config.yaml
hidden_size: 256
num_attention_heads: 4
norm_eps: 1e-06
rope_fraction: 1.0
attn_scale: 0.125
init: "trunc"
init_std_qkv: 0.0262
init_std_o: 0.0
init_std_up: 0.0262
beta2: 0.95
max_grad_norm: 0.5
max_seq_len: 256
max_steps: 8817
MLP neurons of a small language model. Each row is named by its layer, matrix (gate and up: input weights; down: output weights) and neuron, and shows model dimensions 0-127. Each number is 128 + 24 x the weight over its row's rms, rounded and kept within 0 to 255. Numbers have three digits each. A neuron's up and down rows have the sign that makes its largest values positive.
Before each neuron's rows is what it responds to, as a language model described it from the Wikipedia text at the highest values.

Responds to: Determiners and quantifiers opening a new clause's subject, often finishing a split word (s-ome, m-any, Sever-al), plus the, it, his after because, when, that.
L9.gate475:130103141115148096130136121101112144134156129134144091171122129116114109128152152110114120120163125125101134126111169155120144090127103113101156119111173109158139131073126107112135100125112149130152115101146151152101145164106097117097105129132109093115124107147138131127183120135160110084123125108115169142139130112100117126130101144166163096169105096130117146117142129139120119166112
L9.up475:123125148126152117124164128108084109132143075138135100149148165132152089122140121172141158151121163147132172113126149127164133123103132120116124122126164129136162132075126132145145125166107147132135135085116095139086113149102116121101107137161167154160124127138139129117188154139146111103130134148112194138151132136105110109108117133132145064104107106157148134126150066115108110163074
L9.down475:121127149138083161139095138115107134119165160143094141127137138126100138151138140169112092161119145106114149152099142107126111160105085140153123116103127117148139162122111155153111156130123132034165137124127135131129138096103145133168130099125141117136120126108107148135152144116092106157097096146147105093130154165157108164085147104188110129117110157096159136162119119155137155152072

Responds to: Final or middle word pieces of field labels in infoboxes and table headers, just before a colon or pipe, as in T-erm-ini:, Not-es |, Tot-al |.
L7.gate542:138143119141154163140133106145106114133152117165146173120112130096149111101163111090103144106163141140112148119158137117137146157143129119139123128137098136168165128103130128166096162073124070105121122126100093104149174117149150150144126156131122098181126160157109111127116121105147124103152159090115119143140135072132100178102124126112097119098095096144084144121138116116140140152163
L7.up542:087099154130181163145175145104116167141107141136144168115136182153124133114148096092127122113165161090112158103152157108114117162169078142115159154085095102141109139123111129145124129135138103150120088099149108132149161143136121173107158137095132126165171116151103171154088119106160159097111117138153131081182135098134118145136147101160147111107100111141151174168134104160103071151128
L7.down542:092161127111146119147101151123067149128134153075107116122098128147069109108132147136089108140126158125085153144112102123139091121108124114140155150169169104113179102159147093111089123151090126100121082089141114110147110130145115127111104151136170110157102077108104131145141097144132118124162104111082105162128127133130106128144141078162165115122109132076146140119118079148066157115107

Responds to: Short word-piece fragments in the middle of a split word, right after an opening piece like Car, ar, er, as in Car-b-on, Car-l, ve-h-icle.
L9.gate248:136146121162148205129120138085169142132150147131109114111102109160130139095084106139133133137145099136103142135098155117122141101094151133113090134167124128133141122118122117120106110092106104145121136133133106107096110115138137104136147127159092160150109113092167148106195091121126137118103083127144100113137138151147174120131171151114171155126172129110119131154103121096130102128152
L9.up248:096154068117150128114152133139126146128167081106127175147154164115157116179080122122132122145154163134121097167134149118107164160166109116127120121123153163120147136109131124122101107069097091144136113126119133108135100121157107135153138153135141204142154113087106151051098128131129171115144106145141145083172144142123120126165139111158125091110145152124133099156122157129118112086087
L9.down248:134131119114118112120145118118132124147090141160153077134137146110121084083113117127085113145114058135117174100133085123116121158170080135138121090141126121122152132099132133138119134141089111093099119118172126122120136157112154142151140152140108107148134137110155110083185147119130075115120092126121090103127147146148151123137110132177177158081079110093122129119165121133122118145143

Responds to: Inner word-piece tokens, often vowel+r such as ur, or, er, r, inside split names and words: Car-r-era, Cult-ur-al, Ge-or-ge.
L7.gate291:130181103153142170135157104131129112159148114140142168133141109133153077173083165107113120149129150116147126113058080137133140130115125123075158104095135087114149119126130140112170090112161151132100130095160110146107114126111155124099150120140129132142128106142183109142152120114139087105102113115129109123150101167165186146129123128137146123184134109176158140126074150100159127133136
L7.up291:132102085142140113177112153122144090139139121124085114136141120149105127115155120127145133131170083130143100122161124147143136128121150124135166148099168118123124131122143127134132169108146109155152100135156084130100165099177163099133171115093100122146122085105138119109121094120152121159101135137148158102150151149120163135125138162096099161124136132128151182106143171148153140125129
L7.down291:118185077161131102135104144120132072133130104112148110145123103139136124150100127137127139147125172067116097141090161153129113118114136147097110110144069085157098101154131129061170110150119121103110135103144105162108112168120127121135125096152103125146103122140151131105142125135115135165141117100108118132136115138132148146099088090137106145157113124169104144132121109135130082139142

Responds to: Opening or middle pieces of split words awaiting completion, e.g. King before -dom, Aust(ria), A-f(rica), ev-id(ence); weaker on common function words.
L5.gate357:162173122127143144134163149119104117085113159181174164164101124143166129136130135127126136150120095119121159143095142121108196119140133110064072143116100178129110101143076152126116139141119047138129149107095125101143170148124136155100139109133117136156105111136087121143087113166132110128148098097144115180146108133186108145156157125120135143110106132191118108109102118138140167180107
L5.up357:118123126130157134135153143127104094070099147136134168130104097081135105129115137116106094177168113126146148134095120137167146120130145122115136139107134140120130135107159161142096114108100068145151121130132121130149174137160109133104163142170123133155130090152089100199108157131115117117163155120120050157125068183140124139117152126117165172115148109145162121103109111164121137142097
L5.down357:132133140130133128120096145121147116060094153143112132110082135117162108159093150090140083094149132115130123105126097140144126153120125181134164131145116130151129155094126141119161112130173116086177156098122094150115126152180133128121146169190140158139121119130112107168111146176154146152135116121117121175115124126161091099132106118090111201140132095109089091096084100142130117114119

Responds to: Second word-piece right after a split-off first letter or consonant cluster, often "id", e.g. k|id|napped, m|id|-May, st|ated, b|ack|ed; also "was" after "It".
L7.gate631:192143147091133138162124095151106166142165154126128154112098125114108190176144157123142126120140144108086126117128152157104173150101141138097118150138110159132179134139144125137135138099131127133093127107136123104126136125101118109102153138115101085105104117162112125127144117131103092112148103152177123143115143119090097111152104156116144112147128100165125064104133130129112193141142
L7.up631:112128111138104139166105109136089141118107135101141150169087122151152131109135116159161115164113143152128125148151126124062137164157128174119146121147098134142136122119131148132146178132141131148107103080155170134126078093163127155144125144157134130124116122174147113109169153129157138116094131132107133151109154134146108170135134101098153124113116146127138159148158133109091149148161
L7.down631:125113106130135117141141124171110076118096115139125133124140119125126161099080122166152119110069128117104177114119131093142115094144093120157141090183104110152119120067119150112137120104160118059164126131080131124120106123129112094132072156123095134120108130122093153145124104122178092129140121110148150154114162145139117130140118109136131123101113091141154122120108154127148119098145

Responds to: Short vowel-led subword pieces in the middle of a word, right after its first letter or two, e.g. l-amp, V-ans, T-ur-in, L-oy-ola.
L5.gate663:116186149146107153154137129141133097135157130092147148173124134096113095112124160100143100107162128087119121174104161115132174133162104115087139142063122147153137109110088125142117148103127129142095092126094143148137126130102128142150189103130085155101126114102115091115109124116107174115148127104092152125150164143135094129135124114106119127039141145121156121118128140158142120115142
L5.up663:120187121143140139170089120159115091142145144079159154136098162102103075110121140092129102097142111094109113118117160106158143160178100106121152139061129135134143102109131126141115156136122134132047116097160123119104159134127115151117136153144107168103112140109143095121113108145138196088146129129101157135117166157136112139169154111097104173105083126113136114165140123174127129131140
L5.down663:123125134131111151150047138130129140144131110102152131127118145110098116122157110106131108102166135145125123107088154115163143184143102144158148109088125147170110103121120099117085140138140139116116143142105107139107187121129110132127130112142112158112135116139131097105132126099136143141135141141106143106110159169133129134148119163137113085090112186092141123104110191160118120101150

Responds to: Short word pieces that continue an oddly split word, especially t in Saint, Sint or Little, id in mid-, orth in North, and f in reflects.
L9.gate437:143125162130130103197089141107149124135090132117126148098121106089175166147143093131124096138118136111106147135119131129136160138122094152114107107130098141143132140139099112163114130106168094161110095143153119110170094081092173107111120159119115145126125094112115132149092080148169117126106120090114098121132159120147147129121131112098158162071155115156115092157122172125115128123186
L9.up437:142154136135102117124109131132156151117108131125112102152148148143121111154144166128146135101100136161103136155108158123091145179162145109133143131132125160160136109149084117100162095135150143165087121115126125063133123136123129099120136129185096100158117089102150129115105120151073101095102122118085110160084201132115107158109132155145159119132146131153171121120129120111169137141128
L9.down437:122133145152079135124136086109078144123129151109159134095154132138139149162134166135156099127115145118175119139155078111133109108128119163097131160099123138139140126154100154097142079140139110095081103164116155105128111131093148112142151145107101176138163128116161165132072147160145139131153126125162132149161105123144130129129147116161110129159121132155095106095148106121110102121101

Responds to: Second word-piece after a one- or two-letter start, strongest for census (c-ens) in demographics, also T-own, kn-own, d-em-and, G-old.
L5.gate389:141115176087135128118150146145145114103125135153162124110172140127125125157123108119135139098109082115113170176119118133140143099156091145136114123078152144142119191105139131154154105072119105118125104105127103095146144137123116144133114111119103132118117149142135109115146132152102063111161102111144137142167114111151128155117115142120083097116109124125127112121132128159130128120155
L5.up389:086118158095129100161112120126132125144136156136132163111131116130120124181119112136107136096080096126112122157115137133102115161155104141142107154095134118137126167105089075130118133148156129115114130091128132141103166112105123070137113143154101112124163142126099100094145149174110115140141138143165154107139130126159116159109157154140154136070109088111126114167113140126148117154108
L5.down389:109102130140089141140121135133151144196140122127090180106119136110147144135118156144124084156096141113126161107120144108122121151178146080144122163123109107127125185132114072115146105157134162142081156145121143141118133123137124097115121091144097137104140070118116110091120129169145152116144131150145158083149154155154135107111144076126143159153121089129116127149124114128139129138123

Responds to: Second word piece completing a common word whose first letter or two was split off, such as s+ome, h+ome, kn+own, th+an, W+e.
L7.gate383:105085129138132100116130094108130134128127123134154121133184094098125094131143145144169137121176140142119165135119134122081110106130079112107126086114110141141163146090166117089135106111112123168111159088101124120078110116099139129087163106128126132133124112145122068151157149146113158132136175114166139173122165089090138138119104102170143137110131098149143100105145153130122170157157
L7.up383:129133069126149138150140105096132128151114112158122125096162128088108137153108134159155141101136096149141123127149174149146129134135144151155125134163108134135143141127151109097134148094118108114144112107121082162127117148123202098113194141141117110082151140113067125149103135156132113100156119134140201137139102164109088071122160112120156150109112145116108123130105114143125095095149
L7.down383:079134110103118112132166126145158101134109113165100149127132110116149122174111107146139124125158145192115128087123137115133127150094098148108138130156136115073143151096147149136097130138150143086151127139120117117106115106144128100133120116137116106133098119138102104118138119123195141157142129164136110159134132127147081127114128086138144089138125154139136156132133162165118166130174